From a checkpoint of a small transformer trained on Wikipedia: no biases in attention or MLP.
MLP neurons of a small language model. Each row is named by its layer, matrix (gate and up: input weights) and neuron, and shows model dimensions 48-143. Each number is 500 + 40 x the weight over its row's rms, rounded and kept within 0 to 999. Numbers have three digits each. A neuron's up and down rows have the sign that makes its largest values positive.
After each neuron's rows, "fires on" lists the tokens most often at its 100 highest values on Wikipedia text that the model never trained on; "fires after" lists the tokens most often just before its 100 highest values on Wikipedia text that the model never trained on. A number after a token or word is its count.

L4.gate284:530549526506511436472543541528470505520477478548504555449528455560571539391507567448528579497515459482425489482544469543457477520519458502529425488506539525473491458521484530439521531514408519532442521475489436427487512536493485536513458509543496514468479516511554533482561569427523498541
L4.up284:517540532393594506577506530522517484476435512546464512515608505504484506548535501489462464483488556566520487528475533530468522415508546575461528494545509521551497526534455512516529485502504466503532522467474485525508460505482529565484427463544502520527498537495471542519470603550552512421
fires on: "n" 35, "e" 27, "t" 25, "d" 13
fires after: "ri" 39, "or" 12, "ru" 6, "ma" 5, "la" 4, "li" 4

L4.gate603:473464501527517545520572524453528485476413518591483507541503492478497562442496498414532518499481571523474504446550486476497507488528469519469446547523522523488536470516544500546540510451458504465533422445543486463535499434443473433474454500545501509499491546420531529553516520546518433561
L4.up603:466505507536564493548501485502532578534471503474559520486494525453509519464484519410537556491482526472461473462522485471486480552510525477530512560492518514535505523597485485541457496389455553485528442429510532513532500509504534464503471491537479475593514474457482505494614524528452493471
fires on: "ne" 23, "sa" 15, "us" 11, "ad" 8, "cu" 8, "s" 8
fires after: " re" 28, " " 22, " ca" 9, " con" 8, " me" 6, " do" 4

L2.gate157:553500574501604465493517472483480524442534517552473522488538494497525539533496589411558504484516427517577467460509500467523536585524469425528393511450520444441526439496438493553531511486461507445583530462497455490508533438437495533507479511487495499465495588506519527488464527505471508583
L2.up157:549484492595514553535469512504488489544491514502532533536508441460537420510506559466537527538494494527554549467510479502485475526541475470539564515526500563481544542485417504424473499430536594504592539478465509506515494523473538500573552482439476558487505476534444529464525589487476447539
fires on: "s" 65, "us" 10, "b" 9, "th" 6
fires after: " re" 27, " Ro" 19, " Ca" 14, " ca" 12, " Re" 7, " U" 5

L6.gate581:462442543499538427488466487490524545488457555486483509467526414474504516465484495524536487470458499477482527483533526497474423456454501532479542513537542448489528430388420428501488469525485428441535502455487466422515486535465499482532467485471521495485533472481474506545493569534477449523
L6.up581:540463394407501524519563559498456533494497542539485555549516548524422475551489517527472463526494571532482544481442394461548496424469474445530423518480535508539490528571482510479491584490468544528431543487452507448504435527452463503472425494567494526492432497569518454498552453492526488498
fires on: "e" 43, "z" 33, "t" 8, "s" 5
fires after: "ri" 21, "li" 10, " Su" 10, "ni" 8, " Ka" 6, " Vi" 5

L3.gate355:499509473487559501446495456511565442476513536531467435469499468471492482517450546413470529488486486457546535537537610439495528517464491463509542510546557474452506445440493509511487464513489556486563482537565496483490507489546522484501446538556495487504489556519457575464518501416464495497
L3.up355:470511498447546408403513445502502489471546502499492501435481513523533523431500489452537544509505465495490541451561520510452475473468505535477466431545513462489443419533498494519505556541573491416553492466521431537514483497534574540455508502574535417549466470523544546505490467475478476513
fires on: "d" 39, "n" 20, "e" 15, "t" 8, "x" 7, "s" 6
fires after: " Mi" 24, " mi" 19, "d" 13, " Ru" 10, " U" 9, " sp" 8

L10.gate144:394570437541537505469593532430489514452447489489535497447455554478532494557518541481456505490592474501533541526512474465507434505490539401517403520484509528433492494588455478516458519441450543557454513517547464511556449475408430446559495488522491539508461553514501460562453503494440435500
L10.up144:485452512499487517557565555490552502486475509471497554418438498487523553564587472559508441532478388472490470479502550532485435460470554532389490556510480494505487557460490546565451489545514457553600507539500492522464489424471531454500508557485463433513522528477533482450476495544495492506
fires on: "o" 49, "tra" 27, "hi" 8, "te" 6
fires after: " " 57, " con" 12, "-" 8, " in" 6, " de" 4

L10.gate100:481482575515506500502535551534535542461468539529430536453447516476497443505494581441536479509481445462494511522522531474475517558472583490463503446557475507520508498497514530531479523462460505503511506484557544532495535524422482514465433440459580545518484426593487472500570542471489529515
L10.up100:532518555569430484582528458524484467447481523525487497463482551540502424574486476507529486527533441569512460460510486495498479522499455496562544595478504446481512481544512556492513497533495460483492509486532494467566430468464480499509547547458421475497472477559494518508525418653508508605
fires on: "e" 33, "o" 20, " " 12, "a" 10, "te" 6, "ong" 5
fires after: " W" 20, "re" 15, " F" 15, " |" 13, " w" 5

L3.gate40:496453491544577504507492534536476508490496545539531455559456522538498604509443537472468487514491447402452482510535539485487537488503544538523514491525459500575535499518532520462492477483484561585477447399526501490484572452548492539520518535464396532496485444480497480473473425516476455468
L3.up40:429465590485533545473447504500476565500536505456554539470476529437499513453482517475505520511459477538561450491453538490488512499535508544533490558550491431520507454469540458504422472436573502612542460500391474592565512460485503479471448567459456499556450544459521524594519442529495512527
fires on: "ba" 22, "," 16, "da" 14, "as" 12, "ma" 11, "ea" 4
fires after: " " 39, " 1" 7, "ple" 5, "fe" 4

L10.gate292:451486493451505484444509412506434468521516553508476518505525492487530581522470532476583446550510534485525518461483571497460529517466492513487455486494521477509465505422490464558474510510484507504496482512562561461524520511551458515495469604549503554444408470625533534531535530512397513472
L10.up292:531538474488477506485515411547508591475551440525577543498495397499493582513514526452506483474590526427439529558551550466515549429475500427502451509515536441471478443503456493521511545492493487414551492512546517483480566486461447510533470532516497541503498462588558522594532560501477504490
fires on: "ic" 26, "y" 16, "est" 12, "it" 9, "n" 6, "er" 6
fires after: " " 35, "e" 10, " S" 9, "d" 9, "-" 7, "S" 5

L9.gate707:448443478522417500538525569548483551468487468517499460555499564518547560499473455470449501477456491451549571458497490539546447499479449401497483485584518597490557477487472492489473504506487512509403444457465481436479491585505452487459481542502496504533483512511529509457532501519488475468
L9.up707:494455477447447469508510445506488560461505434529439534531520579504497544540458396459491511438522505483485572487440476517572537526525498400518575482465531485473499532592577499501470493482499500477466463512505474450555445539513385533457458534577471536523495496492507455448507510539504549453
fires on: "d" 33, "us" 9, "." 8, " San" 7, "an" 6, "s" 5
fires after: " E" 45, " G" 13, " V" 10, "E" 5, " A" 5, " O" 4

L3.gate11:511531536501522490507418451480458475458508440512509498517557514457495511530455485542483448443491480525506435476439508519523518579495471472488465520541480528456559429456518453514416529467439436423492457478509506469482567430496524502529542496499517552507549609483486519518464531441497587460
L3.up11:468465494490491535577493495494492535492491550494499480523523521533532531529498492514520513567441578475500498546563495457577514474507480508489487436516538514482474520433539524492517497530448505369483530498484580429426508522484561456510508477513505523469479513467510482485439549518465508528
fires on: "s" 94, "an" 4
fires after: "la" 27, "ro" 16, "li" 8, " Di" 7, "ci" 6, "lo" 6

L10.gate75:482495522476461537446495437484463542488526525474488570507517526525574472511485409463500496495472573553466498460460520445532487527491528491456445499495514476514421535503470502417486526527515483515457450567561573487444493526525473480427498524454478570524514505528460473459412515437496555478
L10.up75:471517507488493554513506495509451444458526532501496580515621473576539508521558527458506459497557566502508507552463483515511520504530501594520576456464480376420533512554494513471498483442539495483492498510480548466493485551466460526472519414460554546459513516499437519528530433592513509489
fires on: "lan" 30, "vi" 20, "y" 14, "van" 10, "s" 8, "tri" 7
fires after: " " 52, " pro" 11, "s" 7, " Pro" 6, "T" 4

L9.gate47:521506496569537539463488458422551524529478521487501498449481483546550519531588451491579471487591475485496565492470559461482557460493531473469493418489519481495480425514495561559518484517490559461513487519481445414506505452522426512475516448547496456546406452514527576557461502414526444520
L9.up47:526516482489513549507514503486557459478502482481532528492576502551535422503510453477505414429505546427455518495536571434537559493518547500537472423440510481431502532459446525541551494410463532460493437500550498498442551467498496501454593397436511530553489452550535470599519484443562507499
fires on: "te" 36, "y" 18, "low" 17, " Te" 9, "light" 5
fires after: " " 58, "-" 5, " f" 4, " count" 4

L10.gate391:473498478490483500493517436527462474495462452550543427501516393507490531500487508384460444464490508546459510588490523494449457468472498452494557522505450482552554532546509493506408501463471461398460480461517563530454493611472473541538534532506475493485529469532518457546494474471459520521
L10.up391:456470492485484516486563484505568520484508516502536506497461525526488465495484560497504455514484519599538486536542405471452447503445527555446463462468449570483471482490541551529527559511509460463507503566486606518538504547539465483552460477441552518601510490531540450450470544413508452465
fires on: "st" 33, "t" 30, "th" 16, "br" 8, "im" 4
fires after: " " 56, " con" 18, " Con" 5

L3.gate392:494469543478508514444433505483494479418485515416439502471474494544489543497509552517498549539441513468469552527431540524398514448433453469463533520513534509497538566502477505498459483497543512588527437482538462471535484537495443439493409539529491537485530401533514441465468440470466496478
L3.up392:499524531493547536491439496458489500437533498519489461522461492500528536527543511585506520519451526418535569526494538497478532408485455500507546485542505521521516506470448477514471472526592455518490473499479501448519479513532522387548464488510470508496559423422472458473470442491521521479
fires on: "st" 27, "qua" 20, "ta" 18, "lic" 9, "er" 5, " bi" 4
fires after: " S" 19, " In" 14, "ub" 9, " Po" 8, "s" 8, " P" 5

L9.gate476:469523501470482499494494491523500504540542520529496554538500480508436481452475537465573451540514536603492415468491534524417519495449467456531491462426493501556476486471463493533453548534467492622505472438490520515555464467474515504524524543499533529514540517517537495531493545414498531459
L9.up476:466499506477517491479489504522453504454534480518487558565580502532421436465515496475514520471459592576446500471538502563460519487501487484584459516511515552536472444416420523505361548501492493522547504451514551480517483495492452471468482530485459538512482442552544467628464455490508513469
fires on: " |" 48, "d" 18, "ed" 8, ":" 8, " " 4
fires after: " " 37, "ten" 18, "d" 8

L10.gate616:503531521505525497398505413600407442481523507488536482467481462452512529502551504474511483494496552536508575441548460463505512461460450552454474485554519508495489544513500467577480536456526510456427545530558540392561533547505443525501505469574513471525536510550546515561451469477448442497
L10.up616:515466559486502483507468488534531555537548463418452531451505532488469545532552561457527524503557389482495526467582485510499492491443511507474458467535489568526453468519532522503437556527492417430499526561528550490547452461487546518462483483506572477520490476481522534508552503511522550527
fires on: "o" 32, "ad" 20, "c" 10, "st" 9, "ent" 5, "est" 4
fires after: " " 31, "-" 12, " re" 7, " un" 6, "di" 6, " con" 6

L6.gate97:545507516507517401490514510441490471495470515500540500529507479428487573513510478513573453510484398539558483489511443487491485460530454432481369538476535497533506471516466495455540540516521513504513536446539461478517454539501527471528495520519564464514588482513506484439528456507471502456
L6.up97:493504499433473496557563488458575523521457478498626488507454509450471482438519560535564506465492427490551463450544516467400500433587482488516502484482487563508521519500430536496451465543488460447525524534536552488460517493571602511499529535526530453482541536508444496495601581489512513543
fires on: "," 23, "m" 19, " in" 18, " \"" 13, "69" 7, "in" 6
fires after: " the" 17, "," 13, " 19" 8, " with" 6, ":" 4, " who" 4

L2.gate537:499572534538518497580508473484496455456486554568501486466480549568481406545528558577524456551481488510499531505516456496519465490546539517480485485570444529438549521525502503458577492531466522473476446521574516486441508418516481526437487486498541498497507572408510464493427510490527552545
L2.up537:445447491483473543518489430503432517439466434455512526572515527467446528512575528446479482514503509546410530523429447511517463447504574487487466495458547563510530405482559475450541533505556515411477491494544484496495439552506498518536563437556556509470502490501532489482499598593527519538
fires on: "s" 97
fires after: "la" 27, "ma" 12, " Na" 12, "é" 8, "va" 7, "na" 6

L10.gate582:537472460410521532478431498569528529528460519577423489478493533513511508555410562516475477510472489489501459495494479521431500535498403515500489496485523512511507440546489471471458516518488475532401435460523555454504423523470472523524535546547477434475500522455535483513583540574508516571
L10.up582:464534446463478459487555486572469568513471522496411517504517537385529521531487520445513451462491438514458482423494537458509508453442479548457512490493485479449507462500416534495428494485522469521534416516520541433526430515501535506513493520560468519522478505523547471579484494461419519552
fires on: "d" 43, "ad" 38, "and" 7
fires after: " " 31, "ten" 12, "ad" 9, " re" 7, "ex" 6, "s" 5

L2.gate45:479468523428494453539446613487488568461529495522515485594508503558447566472532583535577558478455450447458541531491438470469438503495451519467437481527502482457534500522381451498446459487480438451492526476536476455461472483434491519504513519479530450462569535493509483520515530531515498543
L2.up45:520489476454507508499548476480500559450478491582509503498534533546471581503494537447540458528536526520548417471486516495528485548470451510460465425479475521576493417536513506463522556486429459521465547449464511493521441507503522497441428472516489511449461492463526512570482600457490539560
fires on: "ke" 25, "t" 19, "s" 15, "hi" 11, "k" 7, "ter" 7
fires after: "li" 46, "ri" 24, " Lu" 6

L2.gate471:532529485592502478488502509545460554460512511543517464413534596478599604461478471477477533506501486479516541507574467435538524461502480414474461526562543490441477488559613501469565520553464529466498469512522467459559525517514436509504455496533553505546520550477498475495469499477523524477
L2.up471:421506481440490505569596475489519541547470551459432490498432414478462492536531456504443528464512602440434527531519512500550490481539528525545503531575529517508488480573497574550520462469476492532550485574501535523448399465565506474515502489424462478582483506491567500446469505500521457515
fires on: "t" 25, "n" 19, " lead" 13, "an" 10, "-" 6
fires after: " E" 20, " ex" 10, "E" 10, " Ma" 7, " pro" 6, " the" 5

L4.gate475:440395490488493513541500527482505577430448508544511505536494549524472506521516534507538513516434498492468447536516525518532436490480498505510495530514498518544534450417533485464548507544533520481500512475548505509473516418461539507511512508471480500576559474377565511479501522469516438534
L4.up475:508541569575482424515529422571506545478490480502513571507467478458478488389481509484521536518553537531538520500502490527481464516510525456475416497479531553507473467496512513463568500405506454435439531467524510541492500523557585536485469417509528531510493545461500488442518521520518473553
fires on: "b" 21, "s" 18, "ate" 9, "r" 9, "c" 7, "t" 6
fires after: " Na" 21, " Vi" 11, "la" 10, " Ja" 6, " Gu" 5, " Ra" 5

L10.gate191:507495528514494538464494418495461496493550536439524493410528514530597535538554508488525519493427477508473510492587479454542459485434537463462517491477509467502466479464427503451496495458517462399454476508479463515473529561500428511517590559535534420502501494517489490537476510470424486520
L10.up191:495436548546462460527487430490581536495446505515471493520505458488546491482535485545495513462515578509502458526555525489506527515498498486498493452472463538494399498430500479495551517489465548428601418486495503429462528495522509475469472416516557503504463480500458527549560519533500510519
fires on: "im" 12, "ri" 12, "y" 11, "tic" 11, "am" 9, "all" 8
fires after: " T" 24, "ar" 10, " f" 10, "T" 8, " " 7, "t" 6

L10.gate308:493513493512492479530461538419488561507417497459534475465481421494517512533508476423513464522493500557491494481493521469437506528473490425502457513506502467492453432504439437527534473449532491377514486537478457511478552503419495503488496448463525565563487535437482532544501475520537492440
L10.up308:460523518550525548483506521456551471529548524453422456471526528513435540527412519494532539594575476498521497506620506456504444522475490528528472537541521595484495499449503563540459561579461477507510472510538501476478508522550487439496515460514521456502492509479531440456485541487505388500
fires on: "ar" 29, "s" 28, "g" 22, "r" 4, "t" 4, "ri" 4
fires after: " " 35, " re" 26, " con" 21, " Re" 11

L4.gate238:463544480533458580531526534463468522502448443502567441503545477496453457523499479463451534429536453499501478434522473375531382479528543440517518507470476443525499459545470500545472500369455547560513481516549513542489463413519492526508539468478514484507585578475515495537526470531518504478
L4.up238:501477541507445536542456561518481545506545527475493425547524464517540531524511516521504535511535532456460543479531538500501495525517474485520435574554478470491515512525501595579492542556491427508530466471459468481537543496465436335540521481595413536515507543518528497539446464519512466533
fires on: "s" 92
fires after: " de" 23, " re" 16, " " 15, "-" 7, "ve" 5

L3.gate264:483441492515463497430528512597452470568534505427453525551504492518498475506468555492481520477511534499531555471561451418501516540470475517526563490622540431473470430490515480518514513486424510518457502497464427456497549530514463490457496508519556488486522525569508590478572528510553458512
L3.up264:462470468588503517507470392466504520463521492493479509450527575482485605519467512498497521468457558529515553466613556486518490458500501523485579490551476518541463518468507512513461574518503507498567443510488422458506494503547459497512459490542501510579543549533546547519479459456520485475
fires on: "th" 29, "d" 19, "y" 17, "s" 12
fires after: " Mi" 26, " Go" 15, " Ho" 7, " H" 6

L3.gate767:496464520513488440409494584511491520520495528489500487459504455509554496538545518491429474514483487486506429515501469471540527526502514497496472437541505448543453513463461524497517590565448426448533485509469529474471577498466444382469481558569448480505480561518524498508529556474539493497
L3.up767:522566461451509484526497458551559475572535559546518464515565428536507489450456518550496528458432426543437433458464445500527487495496425520513521478534460481604477513460509495462462505495487516489428525456420467447528499476460480462504454486548550471527578441544507486524475486417556513518
fires on: "s" 43, "t" 19, "r" 13, "z" 6, "gg" 5, "st" 5
fires after: "ri" 34, "ö" 13, "li" 11, "les" 6, "re" 4

L2.gate237:528505442448517577487514510527474475490492465615453516450535532593526474489513559518497486524459493589575435464523414480555525491499459445496467507554505473431487460481512514482529473517478536502444485421600483369447521476488497466477444495548547470493476459452555477534561562463486457566
L2.up237:461509506491598493497535497535463535502439518496516515479505611492477542579516528449496462547473480446542442521482513547570499503430532493510485464522482501508465439452469465419558517526468480413421507502514491420469556460545501513523519456591517501484419481409496502512486503488516458472
fires on: "t" 34, "ent" 12, "et" 11, "ctor" 6, "v" 6
fires after: "ri" 22, "ci" 19, "li" 19, " Vi" 14, "la" 9

L9.gate494:474545505474434447443541503500535470552489532504513505486491556474517494487428487521491492533530399505492514472478485515452459519476479536522530529479457542539472489441481519506513524554553497529487471522585509500443428530578465543500504491553484505427552515508436529369509493521425483438
L9.up494:559504495455513536483540448496517454488505476472556412501501490496463460499508490490491500474573448522507432516489530464409526496470498456532502478472415515513458495561470452553499563528484504465559539517534464550479524503458511557514541429543502505519512527473530497441411542530542509545
fires on: "m" 21, "w" 20, "ce" 6, " show" 5, "ten" 5, "in" 5
fires after: " the" 36, "t" 11, " at" 6, "ra" 5, " with" 5

L2.gate217:514538521497501465450470508476453472493478529594527478530602563459528508458451540462551504523518471545620491471532415466487438588571510436526455472542538483487497447518526477490524478542475546475447473489480544414473457491450519481527471513504492532470500458432447519549419597505557602553
L2.up217:518484522488472516478471563512479486439417482394456475558462514522499478514547497396534491511519538491489453540518451473605477513434454447495506440456549528461473536511433392472550444549525513530561434457489564533531559484480483456518530473511562502481491552457478429442454501522517526526
fires on: "s" 78, "d" 16, "b" 6
fires after: " re" 22, " Re" 14, " Ba" 13, " Bra" 7, " Ca" 6

L2.gate81:529516510491519415531576487468540495438466451526490490434518592462422491545511474471533483501475497594424502528478494521554495554543509465470450491497554502445528434501543476527566568522512425472518517502465451590449479511499500465516515442572522532513514556461527506520476551528556541553
L2.up81:493491504489555480472494504522443498505473479519524548551529543485429500491512517483417440501529526494452483430439492516480461463514501550500470502563533396444480541491590497564524562509521505584390462526534493519455452473564462511509531463473528502528559447511547506455505516521565525504
fires on: "s" 42, "w" 29, " during" 8, "ster" 5, "d" 4
fires after: "a" 15, "ra" 15, "ma" 14, " Na" 12, "ab" 5, "pa" 4

L3.gate89:546512483538543555458511394490528550516485563580436511476541542472564525503507453414493496519444564467509541465479550461517455466536468509466544497516538514539508447429488466459542453529458471432474441580481470476460566515473534452530483470482472462549474530527505468513461420500426489547
L3.up89:535528483545548527441549436496540531508547518531434516493499526484482522420574483484474435452540493425517486546503555470511543504522452498509462508542445459507470471446510529544541468525459547472466460584533481485423473496498500437498499492512467486590433512502523513507527430529452472495
fires on: "t" 35, "p" 31, "n" 18
fires after: " ex" 22, " E" 13, " " 12, " pro" 6, " se" 6, " con" 6

L10.gate127:495528521541498511483512451544460511493453474533519537465529508501487622530460427489440470519444528505510534438517464453546408497470515475508519557480471500447544527516573485527486482512510536497480490522533471475468622470461515461505512546500505496532555499470595524454533451562486470502
L10.up127:501441507436510455506496472485541564464536469441527524463455497455523511445469580465518459475547469481529497537502447482512471446485546535460484544462452544520568485508446477474495495540408520443477430564507461552495540446490520517517478436491529523563436534577546505485450514422429438531
fires on: "st" 21, "ju" 20, "tin" 10, "le" 9, "ad" 8
fires after: " " 26, " in" 19, " con" 12, " re" 6, " comp" 5, " co" 5

L6.gate580:478445491555504557545470443463457563418473545440471482465491454544522536505524457506527479500453526564466510476486499531514467493472480466496527603526434477471481503442534570544502481508511527591505436513566481516524519472450422515536512480486502533529490481408564478518505506489463535465
L6.up580:512469512451508502430536476536467545495486467508531475513517475508531459448577527452491516493504496527468472542447448503460434537538504536565522494602540509481470421464550561570549445491514539553519416509532487502501483557502522507475502527508491568508491460477531450515517510475523547511
fires on: " |" 95
fires after: " " 92

L3.gate162:475471435457503613508469469489467490484498476496574509471518502458433475505531464573471454501492499514479499537552625482524577560532523508429526522507483460497490474451496478591541473498516446483540481498506448459419557511452451540517490527433492482498506527433481561588478518514523550593
L3.up162:462555563478448564487476430512484483532506553455454464485493539412517451540471575465547548499535524508581493477419497472555509528435474486473517477555522477457520496515491486504460494467487532463442534479495574510560486470478454481532475458558504556461485489507505448519436502478471564521
fires on: "ction" 26, "ment" 20, "port" 18, "and" 12, "ation" 5
fires after: " re" 18, " st" 12, "se" 8, " se" 7, "g" 6, "re" 4

L9.gate450:473482540540486497509539464472481605486528525520495528458500507448476455471475507497488542524476541525525505540523469494447471465477522465509557474463542510539522537486443537484463518511532453527526440465514529570502520612452488533461506462551494458561489523543456521442531472441451502394
L9.up450:560458526493434429513562519476510564517520545525531528421533512539543486481514479516497547481608527522507472489473459511433447542521479548576522460520495458475432514598414498568513561441489458505545447530433447501464605511562469500502565501477460495460456575481512521495508535539414500533
fires on: " a" 20, "ri" 15, "a" 9, "o" 8, "e" 7, "i" 6
fires after: "B" 19, " st" 19, " is" 9, " w" 8

L10.gate598:504495564511468487488469549476502562490463522480504521508530527499571495519489423516474534467507483411472507482561479469482493522521500513482412525524453584476543495497561449542425477482551398504454452516457503502479534483496437553426585478556523551458482570450506545452474556457503500533
L10.up598:506471475438540475494546466430508530462495504459505485561556575528505557518542433460511460544533546500468583521526510480535507542471460516513460422418517441492536504566542503469452560527504468444469539525562498472509480474453449466468517447578505527493472524519455511484456445491497457506
fires on: "s" 96
fires after: " " 100

L2.gate357:523476517341508479523454492505478480450512517518500554443441430512488555602515496536460497442473448512523522476546538432463555510535537560505489510515430528511458510510425482569515552480522445494508551460542456618472530537506487477469459561529491492544483521490489492491484473463468508408
L2.up357:490511475387539505567460511484490459429447482563516464563479521549466488536556561553440503546485482484488448480513457497497415463496520531518483469448513457591522472548508493539540552527476486442428531450474444427431461528455552543495477496503547475515497466554521458531472512531523515513
fires on: "e" 27, "ous" 24, "lu" 16, "t" 9, " well" 8, "bu" 5
fires after: "li" 24, "ri" 11, " B" 9, " b" 5, " as" 5, "vi" 4

L6.gate578:495504515518450570528527495511548497492546487496490523408559537561534516483565471532463467530518503504493536495536467521528496521454472485459518568449492480471497524499498477509512472470504500596475467542593445501509401468476464532514474539547481518446506472463546496548497652485514465482
L6.up578:461535588527504533495458510487470507462524462507510523484455444517517498516540511456408556532460515523517508528493511464500458444472430462524524518483489542457427538486519540459521439461492518580530533511515510504483492423445535555517508540492431509538543455478572510516460497462499498514
fires on: " |" 90, ";" 5, "00" 4
fires after: ")" 69, ":" 4

L3.gate505:505483493516484485413525542469500451464536554404457586491572463478511517436481392468508447507466621510539506496509559555468503459491481490487508538536507554499516543497556457483526498508504455535513472543518490469516471538528420489507460522524495489519482531505488525479472528444450542498
L3.up505:494543486538490522537525516499571456536520479581496503498504469503545568476447531500506473535534483458452537572518552467537464419468471511389478477455552537405513440493540501553505490515455589506541486547539446428520511485448580438492434503516505556447550473507459523446558469493559512419
fires on: "d" 56, "ed" 23, "t" 10, "il" 9
fires after: " E" 29, " P" 14, "l" 10, " M" 10, " p" 8, " O" 5

L3.gate762:536461518490483524467428526463531454544435492506473488456479509490542545546519560500459430514467437493538564484507505520475460484462490488460578494506548521482553503477464485463491504448500447517482459415568530486517453518455422481518456500418534537446416405536465511468581500505550483485
L3.up762:547473507483479481491456533498522536488462476471518553516478483469526490552592575489480493499464456456501540555424494522527493483506495480493572510492539552433542550433454508535464456461521428504488475462508542501501520540441461471529433517437454483459471456470482461466534444572580514495
fires on: "qua" 19, "ci" 18, "ign" 14, "lic" 14, "is" 9, " no" 6
fires after: " S" 31, "ub" 11, "s" 9, " So" 5, "ent" 5, "z" 4

L2.gate567:598518484516519510513472494506490544455543474576529499463555528497461513511603473520461453467520515439461468484537424474416485518510490436533472550479507542406505559495517481484565473435483531465421415473493511541477560482449496455519469488506529477483559485472485461453472596474519511573
L2.up567:470433547534455461529495437487457509518524464440448493463501529519535551564534459511475438511476551497440472512536450479456520504510476458448473498508570468547516540474511371471490503534518482499482485482526485441502500515454535488524488453495504571528527525415507445451536549506507504555
fires on: "s" 66, " John" 9, "č" 6, "ñ" 6, "ç" 5, " Robert" 4
fires after: "ri" 20, " Na" 12, "la" 12, "li" 8, "é" 7

L3.gate751:475516474500565470428523481467513551457480431562471499491535495560550542431518562452524517473466499468508503519571491436537478520496434512509479427561520438496482423465516444466497543577463477404509523477509494477505504519461497485492457499583538439543518520496558558604496482505452490606
L3.up751:534564525481609519536505457510533443463507544570531457494578446521461519459414507499522536479506432579514462540463483511498527562456499511447475432532475502535542530471498519573538482486486435467486513391518490423532548516445608491479496475562463530412480466481448467488471507485492509390
fires on: "t" 52, "s" 21, "ce" 18, "-" 4
fires after: "ri" 16, "ba" 15, "li" 14, " Vi" 11, "ur" 6, "la" 6

L2.gate59:487519512532488466497543501501505449501544516451578481513506449497462503471425531462549552474464537478486562479521530481501533478434484506472495455523534517442438550436589475556475513467487424478526493477517396495566527446500426419504426559514533544525469517539423516544552442510472446497
L2.up59:434513478477542568446480534532492498466464485463431566416467518508524571461445512491512498400581546525427505530573481507554477538534521420503461402583520487437506491481547497518534505490510494476452480527515487384506553550513465456447461485509502469550452523463507565476512491483552566502
fires on: "n" 29, "d" 24, "ed" 12, "-" 9, "g" 7, "ch" 5
fires after: " E" 27, " Mi" 24, " co" 7, " Ho" 6, " Co" 5, " Bro" 5

L3.gate663:530463517460445434485484533533472508526450527513475546519524539488515491445480562462529566488475535536458444475500446466472500529491462420437494508507535459445539538466460474527473475445475485427494464404492545423530522520451431502469568510490457503410522517461525475477519571556538541555
L3.up663:485481567517424518517459470507529465538513485452510465502460438528479458505551483512450479522529553487485494477476508483512468590552581515470451610496511556459555550451541546543498513446487489538529470470454527486461470444453467449505526510441417540468460523470493520499540560511561493450
fires on: "s" 49, "c" 15, "ers" 13, "ies" 12, "ction" 5
fires after: " De" 21, " Re" 15, " Di" 7, "er" 7, "mo" 6

L10.gate520:415493540477517519558535494467518532471512525491543550504534502466515556495553488499521464589470544481491552496534487461486480486435503496470399523451522488438505500528601489577590498503489472463468531572480507466443532532517502451439512487538530559552545508529532507514490500491507432479
L10.up520:477577493467552515426471503498497546485485492582434540466521469546530481391520565497492462491616509489429516537521456489497544535550527574456510461547427466443445506450467581442553470444569521439534501520528430472486407476442493503524460495478496516543566486438559505514514463492479497532
fires on: "ur" 21, "ar" 20, "r" 14, "p" 11, "ce" 7, "ch" 6
fires after: " " 30, " p" 18, " vi" 16, " pro" 8, "ur" 5, " ex" 4

L3.gate395:498523564507587486432519511496445487510520561567423532553479477515524525463511520514548537547438438563573454479533478505537530483441476553488459440494490425567487436490451465472490475510514456498443570520551534465512456516485514542472545457472494517421502573523531526484494433459438475459
L3.up395:509521494491448547459541450549567484434493482574496459531512443466510468459573452534485523457529504489504390500533496536484523539514462450531461464517451527447564513487514528499464502531549471534470466462464467462457524479478530510508434473544485520577486392469487581559486550536554541500
fires on: "t" 93
fires after: " " 35, " ex" 7, "ur" 5, "ic" 5, " P" 5